Weights of a small transformer language model.
Size: 11 layers, width 224, 4 heads of 64, MLP 896 ReLU, vocabulary 1872, 7.52M parameters.
Architecture: LayerNorm before each block, learned positions, biases, tied embeddings.
Training: a variant of Muon for these matrices, 152M tokens, 9771 steps.
MLP neurons of a small language model. Each row is named by its layer, matrix (up: input weights) and neuron, and shows model dimensions 0-191. Each number is 500 + 40 x the weight over its row's rms, rounded and kept within 0 to 999. Numbers have three digits each.
After each neuron's rows, "fires in" lists the words (lower case) most often at its 100 highest values on Wikipedia text that the model never trained on.

L7.up411:511450499535587494482497431544452477481497523482498420505593521476463495453529462451540528436458532554513490477479555493491531492602442553526497489526525487466470444597579482478530477530582484492491483543477438459539484527517477517475521541499463494498500514542544544610434495525511497518469485446477647578473563500538513455503589424512532510524520459488519502574457451490535531539502438559507500564529501482473492493481472485524541482503494501489418470528498488503513433570528481498476575466519535500525484489504535493494480449481461508488473456504459501479439439473522575523
fires in: "of", "considered", "committee", "to", "private", "joseph"

L7.up32:523542525458444532566527460486440497544491544486511495495468546488532514532486548448504514495512493526510518493538521495495568540616454458490541434474479492434508478493500496428514475489488561446544527441444475476537464503500444520497550476520454576506473458498486438505446509471442492507514535466438492557557505500466515558433473521506425511495509576484463469543524585466464508563567508515521490504515519458510505505518469581458453437462515507460516518455561427508527440471511481452482466507501555530557507550428476442517437495506555530487530417568534549365580556468546492514
fires in: "as", "is", "independent", "russian"

L2.up687:510543455491493564509480575504560535484516502468573501530534458472443450489480463417503500434530476473588538559473485452530476492473525536514492515546506514501523514458508518548470516567541563483545511490477465554478470529543469502544468448538499512487542545489486608493520576451512498456452514442527535460520443400515405494507527487491546469571444549525538573534559506480469473495502450417497526495527508475527517530534480490469545483453477525483502478487524585554488500508525554429479481518478576492480468430509443466415460499514512446486459489478417552507587484492490432451
fires in: "the", "for", "median", "average", "from", "and"

L7.up270:511571479577536492524489472453519481379477498494458461508545483570500437489527448458463542473563616515501468529457525472510475442493467485461530522498483453492605589503511507469452449505496512595523490485497514408500548501480477442522451560484540468529558517499556574494535547500480532432537485507589502413469502505501589537496469466508475546547471471462537484517438449493477495507497469459524442501524525490574476536420520522437527507458499553481473533485519445530528533587499510463539449453521482574493475506475490515459499567507513499458520516460510546577470509393506477490
fires in: "an", "another"

L5.up433:512510565532514505550518498534605439544535540533488500550510510516470500479414478463526516534503484541531465446541472533476531576530549477542510505526487491456454480498487493523517500508507499514464494465524490462488456440472477496504488487445443523446552560437469526545473542457458561431476429548463559428504479500436548548507527478482521503516536516548528485575565520526525538500492409540467495538509511480440520514477454539491575388480530477566447530490470519570441543546412477534553442419583436478505469519503501467483529425474460470500505532567516524477447533570499535510
fires in: "its", "his", "the"

L7.up458:482507505439502513485519525582527500501510581507521510564535540459570468484469483528470518553491516523477453398513466482524499477487401469501463525473446514525549513482521525596494535521509476521467516511596597512521488537494461419469466480420479485521490449520515499404509494453459485504499468481461508555535517415461481405547429470560478489544406546565517531510432491572446469502542436506403449533467577490507491485569497503495533487527575487565484488618525527507507441518525503525465528419552560500516528521481469510535525557497465505494537536468563486490481514517456493500
fires in: "that", "said", "because", "left", "at"

L5.up513:461476523483529531480500527492535476499446452517590514538449470467533451500510539448506485430451548497558514482534493469522507503543539530538469564419453549527508537529544459459520446545489515457513467483525458424493554570557478507506558479535497448470465465487450567434523463493512401454548488557461505493481566520518396544468463496459544475474536437575438485496501534456522495452494525514461515504509514494493503549485541527465531405492505520535495516543645479471499495533424460468453484482582535504478541476544499535460553520539585509515490516484510378499464567471449494431
fires in: "the", "two", "many", "a", "three", "several"

L2.up374:486459503603511520506505466489481494516483544548489483514530468475515511549550508511451483621483553482519502502536463531481490446534492441462506547541534459527496455487516648542417463496492517501429497457446467533438487409502441498498466416520539455450522583493453430506523514491564511529453552486501504503444504504519522498507542549520513475515522459458470557449515524508522452522494489490527497456541513542464490522447469511552501489469456463527495477571422550432508510481432474468497480461478445512482529536447474534515488466438509455479525563523507432522528510463531539565
fires in: "year", "team", "film", "years", "teams", "warped"

L6.up588:550499501449516491486485515565513447503458522503503479580531542471507532566470465527462526493566482472456464572538515489522477536466532457481408493458482517421575463477483509468470534498463395491497476460554495494526484599476456536551569532517448516418517522502571505495524483477573570474483427475501577576460465577552512504486497481478461492541451421468498458519399491427487468501483537501435439399528509437513448512538424554534535537524520545509468433500452503524449519442473509475493472475483495559479516431482491482514507572513480540552448483483478532458479479493500472511
fires in: "be", "for", "about", "over", "to", "december"

L2.up203:463437475393525478581555505464489473567508522541478502517460515486497487587506511507557493446525480468510509495512526465522481548475493449523468425515578444452567498511458474540508503527514517546537443462554481556481547556456491491542546493452511508507441528482519466468547532519572443601435496596445551514511440536466489502507479501472441514495503455466472582482466520539524561501599504535537532498485497487478546400435432451430449527487529526567508434463545535454518484562549552465508516454552508556547472457512515505470488529445484473494519492574499556473504544509531462435
fires in: "of", "chicago", "historic", "economic", "politician"

L6.up605:531490429525512571560415519542530493502552483503409543519548532475461538568481488521533534494569526476483490479476506516484510500516507591491452475430503464487615538584478469485561551500478509480487457498438478496475498438540502541472518457438442595538595501484437466555489442472522493476453510440479490437510495479500445501485478486558547449490495557507419445537533537418441519480466596472548460528460466441551545432564454532508473495412477493499534490505500560505466505540434501500493497548506509452498457544495485536518410539510467498469509501528463509486506470494437470572
fires in: "and", "the"

L2.up874:480392539409466483522508456605599461504496407445450423547502565520457532544528487481534583448511458519514495500520462475546525586505543530491400550530483505480445505560445548459481516477498454477525484511502515456533453469473455473499480516574486538483523490513476517516463526504516456513542486527467519499504503519555480481509550467499448582504476401552473486489468519494579473488486502522497495579511516492502555553492506521549508472473483525589447453546497500552426436505472473524413438494510484477474539460517503544505492515434501550575544545552494511528527557513445558499
fires in: "the", "to", "its"

L7.up803:502583543490507468544506451469488488516473528491499489554482491477558508477468470421490511447578532489467579502536479463467483555515450484637502527460471490488513557551463489495498578484510493516485559443508457486443499504459475470557546456483439470544539502495538476517456490507518531433463478486530537386417483473433543514487479546475502484484440537511470506523519458473490469574468512510525490502482513484470553535494576494478571443531502541544527454634514505574480478517468498439522461469532532539501560423490497579472532459540444423456518482546538531498558460464494480476
fires in: "an", "it", "a", "another"

L2.up798:429505459517498513432488469509545444469536471506514444522526480532492485532518534515487463520499515505442464541529460458529462562532511479527436455515511514473509508465484521483509439508488484519496477610519492519555433520467502514507465484460435467463525409539484460527444404564572495506498501437478510521528395521491480541466582496595525570538512500540550541467488412461491547487473530493445428441583446464448549518481495478500467529506517526563519503474578547477506460470499523495503468552468491504485554494483509537513447490516467485502527534538450494523470484447474427491
fires in: "to", "or"

L5.up213:507484497467456527592545515481538500565491431504521471539498502558455490518493546485419497532543454490520613517471429522469510597454557469458437478405428484513474484496410508490467488450504494517538472502541475522475471459445535472502459471450486455540461527506493505429451534474467525472505437488540433485465515483495437513462508422513516469535466444485509525503447467497426493530521507528507514545463500447553521546546462507486539475539550452595575543525451447475484568535489533504498552430454513452464603505544529565433493511537517532463514518492508479521444501547414519502
fires in: "that", "not", "how", "so", "said", "scored"

L6.up636:480544530561448542550494478515474492487477519469414473531459500495523583624471463470455483501487548495506454475475488459513496524566516461471444538470448530520501606542482484499527547482467497495483448433436501511489513502481505499536535493486464478457539507517546517449521504476508519461480515484530582457553544497406479499537542478499507558515491548514528449631445455501483585437533457464509516477532452493508544503475453470493510517414545536550447509470478496487463555496532493561513468449524502526448515500503453453488430477476439624443570526551455524476453467534525424478
fires in: "the", "of"

L2.up247:531485488471485458486532464465551512531491540479481444484557460517560483491492555475525572469523515561551456525523425512498547467554534485464480428484529430451500511569524433579502551543439546491573555501468527439490521498560470571482486546526513471485491430476561560402547528498475439569453536538523529493426434500476513413460499518431541431470459496543488514543480478448516486485576468545485499516493487478539481477491444487504560457486475456575449507421598510476529492544488478520548458459540539549501497468483494504453524452580492506501442500492523482441464479528467507452
fires in: "between", "from", "lost", "both"

L2.up454:447519506487534425473468553565561437543474544490489524570520464448490504541470510518435536460510507437443526427481485556566459496529467513524548546530506452468488509543502470439467493544516504486510530483462481517521432485453526482429535481535484465523577446533464513587487485482487469451545484442437492505487448569504503465542521616596491458502522455457490575461514589509552496502479477461531414550488485445505544474460497558443522493492503504481555543493401539530438534532464444504525486537453444521584459543443444523513444497476475559545472467531486440574610496463459530532
fires in: "in", "inc"

L6.up227:475478493482517459515543512502569444507544528498418523550510468550454487470541460463508496595463458570550580471465502508598572548434479517441450599449551519522502477467468509477530482537486517430481466506556503561498479490429553465493452445528469462490501556501536434507504574481577492487544503499477458551462498511488533438484564421538465535484471490401536542491460446518477443494462484423477480469505554516581564515516442496528481481499488526548560509480449455520487442452430487526519504512514515522458526527473520560531519614441486490476449491544472517544507508446516510536
fires in: "he", "health"

L5.up835:507480543493452464558469512514532542577464449502484527590531559491444547510519460522444460493493521425486517515512472540458436517473495471560507564446517508489460556554421468503513509511449563451574518548532468490550387558457530517503498490491510516558493421512515475534499476494518605430493549509505498473437485471520548482452515521474522574449529563520552425522463456461499534374521530528458497496514454447462522495567505444444471485466581494455498507483489511532580527453468548529499468561560492531489516537465514528508553446484480529468453511497506523443565493557443466446
fires in: "in", "to", "and", "through", "for"

L5.up419:462514468424505445504527415533507482557484509508490477471492492559476478512465489480541502520487523568461514551530460545510472566495457499519497527536503566504478547600541481525542604524561468474468529488476556537483509564477423471533525466512483495490569511542496491525475476469571487534522561462471492583478398491516535490481508475432443564475489502532452500495515364578492529492501429582564489467519516433463560501465436524557489547503495497528419463534519449463487478534499512531531435545532475471472494447548493516486519555477558562492443595522504554484515450489524501476
fires in: "of", "as", "between", "from", "company", "alongside"

L5.up798:508477475545570490462518489472567393535482490492521512543569486548480405505500459466570491483509463457493463479500435554461528531504551440550474424483499462458516539541532517471525540499489495443493499449498473487495502478422513488529504500513461500471550520419516454594483516477524459479505490524462498520407539521484481474523477503519495519540405525487424456484482509494494534446476519464428486537450438484559516462471495496493525499420568543526552493534585513492462471618489418501531473520467476451509515540490511523587524449455430520520450461501534477535471483472501497476
fires in: "by", "at", "with", "of"

L6.up9:530543583535589479467530484493470530472539424473535530481508515554484447472529483492467465499481499503539506487452497533505556504454498495541450527496379502513462534498493587492535529500514515454516586557493421502517473461567414469551477529551518515480490487472480602516480454401452510434483475415520551529424511488485434562495529484481550492525460476432520496519506463524521448460488508487442491574501523491541565573446536542474526494587484483535522514493532484480537454450565462488511531468575508527471546496544479544505510468473569460564461559496511443484510425482456565432
fires in: "i", "you", "the", "t", "if"

L7.up714:555467456458542545575456536537457528432551466479497573491531537510479491500501525481490472476491499508540495453496504500512508522572465530508461473472504525491446527448581555428532498468535496424458474559486560498436490461584538505469557588440464498457502436519560539573519559494466506495464540588525524418416444472500475474428542496516538489519443533447494509479509556477522508484466506504492477468444482536478528461448521589536477424417508478575496469487505533514470510482448541395506425489468512512524495538463477595534499476511502522478479514504480505566480457427492509505
fires in: "this", "most", "the", "last", "these", "other"

L2.up657:512431442486510406491517524506463516504576501499621511558465498487543444486532476513463511470504539461523514457511445457426485502514499552488553518451478457508522495541414583510472512524498530545474479508527462504489469468462531476527470498515533431508483462515509478586455420456522564499495571509522578507526507491553514481455461470501443546495551453487425519454576508459538525428535527513482459502508597473514479561538522433572536515409472510544525501541578448486515454515460511494510557586490452578432526450521457526493482461557540429445511545544468513550509445431511482430
fires in: "it", "him", "them", "himself", "themselves"

L2.up862:560410507504498564485468530464409530428478522577533577466392544507537465519520488455549524482494519484545469470467459483532520461508521495448547519496533521533425498506476524474512413577522531573534517415507494479468508534478543486506501488493543545528485456576530483465532490541446487462559530523458446499516532569568540493506495567487485488494487521490527544536504541526447516474530461426585463575532546519455517496452441544491553503393498503490510532585496474585506473439540535535541481480395449530419552498472448507466461517502482492495453480545488498506519550482542504534
fires in: "international", "national", "professional", "important", "transport"

L2.up699:481462485587437570520530448480445493444466527516446557513557525498455505491476547483484512532443484450508475567576488490467459574475492512555449490454524482589486486457510542541471494493556467497491560491463520541445520477488515513501463588524429426508541517539467548472569522464405505452483602458443495452428545566481541480479512487509490502489448483552492514501514539507534492513429496474538538582543535478496518524473493460444529483560507472520448522480423467489487543506441512542419402430453469496485526470513491529480426461502504518492521555502572583581543503441555521563
fires in: "school", "town", "council", "group", "republican"

L6.up191:522524511535428574460537542575484577517493583479474499467491509480446483540503561520506546480517537479508582397545513514467534418470483520484463567544525571521438477536480491491491499498520460463573498440531524476470512523497529526530438534462512458494516462519516578522505426476508506463520477448586479429495485549467585442494473474514524481443566490477466555569553491456544501501527520509491596482498412504514484512454512583493532481525461523471466528516495499551536506605511474501464467500521480500445465570466437538471481524470534445502488396512459534519546518548505493498
fires in: "in", "most", "international", "across"

L2.up612:485462462559490500451532491552510433484570527514477470571539480475428600516520404485495514532529507483480463467438476490489512517475509501511501547500527463472499557483509449601515493488498468504520530500533537551471507526521426469415511495526495500504493561471492456492510548474484492531519495492491505567408514470434453533453504558470477546447486520499461596496455443501468489468472421544499514479502532507513454480503495543498455531457537588535547494470514535468519466454493509455469562556556516499475532456478478503478526447489483563476551554510430466507635513583482488534
fires in: "from", "defeating"

L5.up701:533495495513442461566464468466501505527537525468525498458488460460416556519500477504535524526466520499560570532452445514616448475532529494530494563494522552464476577462394549512431484521534559471546553531508452479557493555513510512477467520508561571427487510525500584511544405469477476483400499484507548509460485487499455536510536482507422516528515497468473544464451543474523512496554566496531515461498548500429508535474492481418470502449480459483424475480572471490591549527527494452542440488552540564484477499495479500498536508462504476559561442556458474510446463462516559470
fires in: "the", "a", "and", "average", "s"

L2.up11:464570498485516493483476488477600482497531500540516495503533524521526477557469463582471539499530645454497516510486494549581450402497477488529487535421461512460526570426514395466554486503479572481529523493479557507434482566513470486461468460478521496495508497535494551558599519502479487466522510471516521430478417440427525506445481555432546480431507432442519571499507560539518481479515494520529517467554513504537415486490460474409477507472503480542496396528523496529473568484501529464550509463479493475510446477521478583526517512494514503521480521489513532589436498529540480508
fires in: "an", "another"

L2.up249:494581510506527464464471475554523532512452599431445498461530523439521533480506475491580601503460476499513495486449508475532535625527485447487456563496561510484490481571545472513511539551414563540511514498503552508548505565463505491568508516446512423431494487481478498515554510476482443571453489585516534478504464505394537526485551467493558467456500465453448571489419494439500445502499551530499472536529508498474553503489545529457470500504479555476495403543527491510464506507468488524545483441472487530604422519539498528597470545507529510476567501488445522521529481524494518506
fires in: "he", "bronze", "health"

L5.up869:545460429477512525502487514505557493535559530552505507455569560503453580480490461481412533460485478425540518551546477513533574519457462501489576503473551516437539505527486543585487484537550435470564535540438485508520502491480498540484467520492423455505487499516470502555471454497546476611514557457488537421491488467436397497540493548453465490523490497450507497518475510498531516458535519424511549483552466486560494525501571501527480476477505437492450481476489476434463477506543527479464547526504524557487492494572456552503426485546457494401450488429495462543399462447460484519
fires in: "and", "are", "were"

L6.up627:493503555551411497471457470484506385579512528497570496557442486519468450445528470490512437526474531512450516505515500493543556538519534421467452502487458506488592513464523509536431555504457515493490492438524531596522512493491460468471518545452513484505526458487476494473525493444515461540541499541475555546486539498562536427429486512527431573485542556540442488449481492510528549512529497549441504432509510508474510597593525506506522551464529410504542454511518501408502534518484532540456500485494485485432550466471515489465496495572490470438511520511501558528511481448560522525
fires in: "him", "it", "out", "said", "her", "off"

L5.up334:502457419507496458508466464607440482512485488497490530569535447531497600429489466541514530553518483533530496469496488504544466522480505489419501493526454485465578530478452435492471497477465518427503542464568488518484513542528439462538471541457481483505543461430464458579488498518553511510462540451439425510550530454391549461510505487488535506453458536491533532518470446503537499405499516473445442501584530433481525394426540576514487503512543543476517514448517526506529508487511485412443530583527454540582516539512464557521480532533533473500488545504520442513493427484507478476
fires in: "and", "or"

L7.up671:502471516608496490486580477449547442492574483432518456510471507540530529523562468467523487485569459512523451411441533529538499494548506497528529501553515560430466507553489546494547486544572518428510445430535446446525482476482540537497506471459513528557478478452549491493433502500523547475582494515533474471547471450492502520513448550537465464525504451458479453526514532553479521501473536448525469449543514435412466531602444506433538382537528466595515475534465489496524466470445517431501574487527525498527507489439443513534498511526500539510500428472576490510531530513541490462
fires in: "a"

L6.up808:496512565523470494542472478489517444582491523522493488473510507526513473465491544487483479483480580406511497455485489431525460500499524439520519488441507544487507431511463515525520459546524513479509486418435485492490462456496525480553504494577566476512520514450415475507504475516534596512521550485539512524546493558486463409451504452538493490540509540543453566505571490503559478506505488533475501474477535473561526547475475509517472460489536419533432472580503527582499539489456510475608559502513471428460572448459442479504472523519493581494465508433421479548426528483403488543
fires in: "a", "an", "well", "the", "married", "was"

L7.up75:489506497520410521533518441497491519534445467529428572515474467458397464506441557447496531509494540514566503538480470533532500549494527528475504505461462488493515526608514525447458448558482586488529495544440425537492451512558498580533443494513582463489470482472472527521474510488548459497545514453444493545565501421525521528473459449535486510566462569484467538548584578486557513460481482509501521453534510502506500583462542514443511488486575520439543462442486565453547553542484513441544469479526535491564563461458537510500517488493476479527552428510493478540509501447471561429
fires in: "the"

L6.up448:503468478487519463535492522523508496545486491460513470535531510525502452509531579479467471422508491445504416476493517499503559502506493527429466488497491436539539494558551507486467420567541450419485489529470564471492462436446493480517545515480522576490550525524481525568472509545501451441470479503499486519469476549518618483473492424552531528558473493486537462470468557533568521546515502504529542469535466496456503519537485485531513443485511575576543498476539498415561457585466456519470453501541497456493501468564491558572496461501508528480535453517573469443554483494401552462
fires in: "of", "by", "to", "starring"

L6.up221:466520534474446521467499462510563541468493443449535504534456505536562510503486501453522473427475462452532464425484522465525518473563557504482504460488575442534541459532370539510523530541458521464520488483566512479459519534441504463500423513505487479448459559525529503470452485494463520517530523564460491473405548533421492436502545481570454452479512517542445436445470542459527456487512479503467466527553492460457466478473464503585490507513521530519454514560541485493557404414533536415499509503493539556476436487488546489579510574498504452462465565494459487464563582535542526575
fires in: "be", "he"

L6.up508:544501493512460505469542504468539489538474522469537473476482537568550459569461464520454543539483560472535499465537492461408519501479540462499589509493466448487497475574559462412514576517485436481518546461464575467463495565484445531546518444508501462488454522502470505601508520474543420476486482517496499544496497491526571474535517496535501544414487476580540487451453604465521473500457488440525441514519359528504533514552448496509502500480557568475554530488506410471599476556515504452458435473531565521492461477462573536535519499444516486557542406546499550520495466458472534476
fires in: "by", "with", "for", "1995", "1999"

L5.up271:533492574577495509530388413469393508517504480433509521533457511505541451589513553503460476523441527523495522522466461482495513481447409453523536513501490445457509499467442474447452465500502472440523528461482462488513368522504544510589483518516455545535498523590534479519499592516522533514455485585542512488546551520466484490501466525512533511500422525483476554510507481470501530479512470488463475480485511486561484468471515563531506511452490546524589443514502470496516505500482524410488513431473509460476438561459497571563463560465491496540481438521465523495544526526523468480
fires in: "who", "she", "whole"

L2.up557:570489435480431536559441467469504459481575546518482520548468514527453502505536495490508512524485431495517520514433548500489512535480487491509513526497425426539449444488479501523526494556469450404510476507575503538509449513540469477494519499479551543520541512514544547591546470519437522507429538515445495561496553471517503519496424503513494554506437521523469517480396472475502509514455510531490520509471515508538490543501579487455429478478550477498564503480449511447587522442550564476506491486505601520522577512464532488515544555559541495451438495419503527580498533500504459517
fires in: "who", "little", "politician", "drink"

L2.up94:585536494489622521513555488556587546493472490531551554537537499483421518483499505566440490486553531494548472514409490508500502475398516476530503461488446456497500545453495554398529511443421482409485533512450458529541528503506441461489486584509548435463507421524458556571506451509512424555465514456536512496480540509540496528508453497545545532458520457456487453564497501556504538466561504561473536531532477556450512478468502467450486447479532547448542528531507444461508489500505454530560510497434510520476525492550518533541504473510588447523426519498533463518550454502496501499
fires in: "the", "film", "music"

L2.up527:484399579493464490479486586497501473495531500557500504466528502515507465469471494556449501435495440562522436451519468526427437568540502547512494495465534535494528504551518515547520572548589539539528518555608528465569454547591517587524437497469530482547455484514543459480471433484520460506472519504430520484470472595529463502531486410526506486477480516460493557478476472509497504505498484588425459428521461482457478473499505452507506509520447559491470508524513519570512528576501483487509480456506531436543516502494500481538504520479446443522567590524531550552585484469476469479
fires in: "were", "was", "had", "are", "in", "by"

L7.up686:485492594441518515443471463516534555494548477518476559542526459528487528492635502546501512552475527546504562486500514529579597504396465513517397541468461548501472485519456484472523532506509511466492480400459453468592461483496502522525480507449480486454441436471494545572517486454458414522488546460495544503510519486494470495485500482538434469461505515490534635457411454474551484464444480482478535525536466478582505571565502537476503474505448475505521541463541535431510516530530498521496476531544533548476507499485563547513512534522471530477434547472475492523510501533489519534
fires in: "to", "t", "i", "you"

L6.up182:534449465493403513513487597401509418525554561520489453451486556448452496504513493458549462512547500529551496527492443518497465537525528461479490538464492570513474502543494456434486560539582456448480481484481500486523475528493512570551518506518499523478476521521459511515534527501526389383455506489510488472467453543506553427493454439453537454517438442508452460534501580542561482518514462530485476527503466564498466515473469533534546433520509442508531489568533419526472532541528510502497424483487512443505497445465589521543523525494527484482506393510579571479498526472485473557
fires in: "of", "at", "by", "located", "the"

L2.up123:538469470544525480485541540533400479547528523498493526436504494456490495520460535541444477475531443439518464518584540455523509506515519493560600540500519522463564540498513544493497530559550490493537467449552493582483491498515477504450495569548539473564474543515583487548514465458526472499483483523449535518469536476505489487507493466512464552595454552426479573517431464460476463481439560498417569470484400522530482485485495442420419454495511478477499459503481509462474475496520486479576500527550538457505461470508499569418514561469428481568507507471438468514473489460468552493
fires in: "were", "are"

L2.up68:558480562531571458507456481479465529494509577522467477573524493518493488531483545426518483457485506471531485504470551503477483489450569469429488501526553469489459481542430563534496485521519411532435498528562517508536514508450493522490440502513456533559479513550529467540487514524483496537564536510539483535474578545491514424540532589507576563445520536483465521545481518504522475483465496499456477465471531504501424526487488578501416476525495572558531491474497558526484557428445464521519545432500485494544392482528552521509459535491368517452536502513415537538548553483508525518
fires in: "age", "he", "no", "number", "health"

L5.up190:472544515488473534524480511555548455436547552468488563450507590478534410496498492481482482501538525498534434522488507444542517548558570457498496562420466483456424542480569498507509567531551615561531506468556552509509518524457469497504470437550450478486447473403480467495469493497504455461499468480569466545500455468485453502493529551490457507469534496518444447515503575486419512546564495437480468477498561404511603547498503492528499522453490427471457511487536480500460499517485496572454467559487497506464485504472527501492575523513463472479478521560404558498477534553473526457
fires in: "the", "atlantic", "his", "total"

L2.up248:502387487505531564524508432534572426497522560496520464528563541537480534558449499547555506511556477502476472460517526476541457554497505502490511497474467462476506517516484433549460517498537447463495471439453463527500554551471467545463512547464507507531507460431507566511488575556460409486457486526518464557452463470455507467464524570486571521514442530472475455492541515484466536506460554522514490479484552594560503444557497453405485490446505534602497444455486473476535532466435488524464438509522459458484483481506486521517563447513433528465448533543530549495529501444505486538
fires in: "from"

L5.up2:526442549481526467454499457475557486482556471551567466520498463577500438553495480389459489523514483503541514537473513466468521509483487482417550501390416502502512528465499555459429503455493480499470502465512501473491562542542531540494464453509484496507535496502489434480473452458553427455470534454454560500466558481451509457526537513524599478497475451530456417487538546485552476513557489444497507492576463464471475500489475517482553472472446526467609424481520462521514564507492605540593549455488483499514497460585513493535515456573555460485474435479516491542440537426474504498
fires in: "the", "a", "an"

L5.up706:534489478484530495559492476544491457564438424501495545574470548509389459541478468510561528487466447474552496458520468530515474539501480477527511523463487471482472513540470441486534493538499497455529526572574522568512449445485505476535573479481489544477533472564555507564524503504523470468501441474484463482469527483505471435537460500468599511505437460470481460514528552445487564461475508508487459473499475492525473527510520550527454530510545583477531503502524449571495519592469468543482458498537500482494497545441493570531430421503441539544429494525495502442487410460450472501
fires in: "and", "in", "for", "several", "many"

L2.up760:549543519465569441491466531549542400511521450484530502438472454471517514504466495508502467537497487566527435443529484531508463473499534518509492472434474509481434484452448494508469496463491497539511557447551576534499459535500470500533520475532542523523532436545515475510485434508491523473508447459487489419518487577456443534483563512524518494489437481542467503433512501546525520469538470493543592565466542550529488538446466528437500475515503453517570507516482571507516503473445577528423417504439478466522583499532478543555575537466525483526456455525564574434469534482512461484
fires in: "national", "county", "state", "international", "south", "history"

L7.up575:517517550503505466460581465432461562518506461529571570527511419467451448501425472509524493508529544525535476476547446563528568475485495473479499496585515449509508519484493462452584546480552567533525539550459511522488480559484533498445454514542517530467562513487459491455501436484444510425443544530441441517522538530484487528424438397535485570513547525476516492522512590512554521442493417504551549524463482530452505545531553510438434492499528538493484517478479483490562366477460559481569474495509520496476511445536479536539470441531495499473570545501506511459491551475466461491
fires in: "as", "bianca"

L6.up518:488569545537510471515482433487529407468507474501603602492529529492488491543483552497478452473567524508513523480529454435489532459560545469526498512450383589423535556438505510462457410489487489496513512499460528465496556475477503561511521457486518401477486472507523524472489552428451496494577452542396515509530514533528513505520450505514474533569538460426494463509513485464519464569518476474482495527484500482479476502446544597459455490479485479528549416534526530505531539510465549472458518494511451516499458460545428470519458540557423491461551504496445533479518596466491476419
fires in: "an", "another", "private"

L5.up439:499469522485536455534467405515461494568556492462501541488450486555598478535475466451515545549493456483509498486468477462495513577522461572489494430525544456477504473490440532473491468440513512511507479468501500544428464498545539451523492532408484479516517480496482512531487567482565478462470437442578457487449533503428514489463504502537560427550494521522519563566451450491537538475557519477497509463515511531498432456426433532552463487443446526526534444546503529472456463525432490461543495506524514566493612521406447481436528511545423488476480415489483505441540475454555452502
fires in: "and", "while", "but", "when"

L2.up394:490503546459519491526529513452558460490576509450563509513436525594528437514518461515538513446457501507512456456466469583554456506488485504558493480501511472528488440483550422499510521474498499473510585521510466518435551440434542473463465439484491555528511471476480412493481459510527529466479519527512554490444477399487458482436458487480532479444477453514462575584473455524576461551514506533494449561499523454470486472539560526479531456412481506381511550566435504476513522499473509498431498462504543534558443432465521463504465466506500487539452568468507503511528538508520528534
fires in: "york", "states", "royal", "official", "business"

L2.up745:550453526511490448476565515436507492621508464476511470430443515533440565443471468477447524593478543471523459520438499436459477439513507507543543447445509532526500538558446472492534481495541519406483476425535444475504489550471483510477527492515555564517583499498546500531485548461507492490523506512561485559528390499524493587520496556502519518472456526486463528541496471527488530492579512493518486422527461551449533486500480436385464499624531505507515506521484506511573517520421483496560502533487497504510501460490475543469412517550495451529458469507491407493548489489447505487
fires in: "a", "awards", "ave"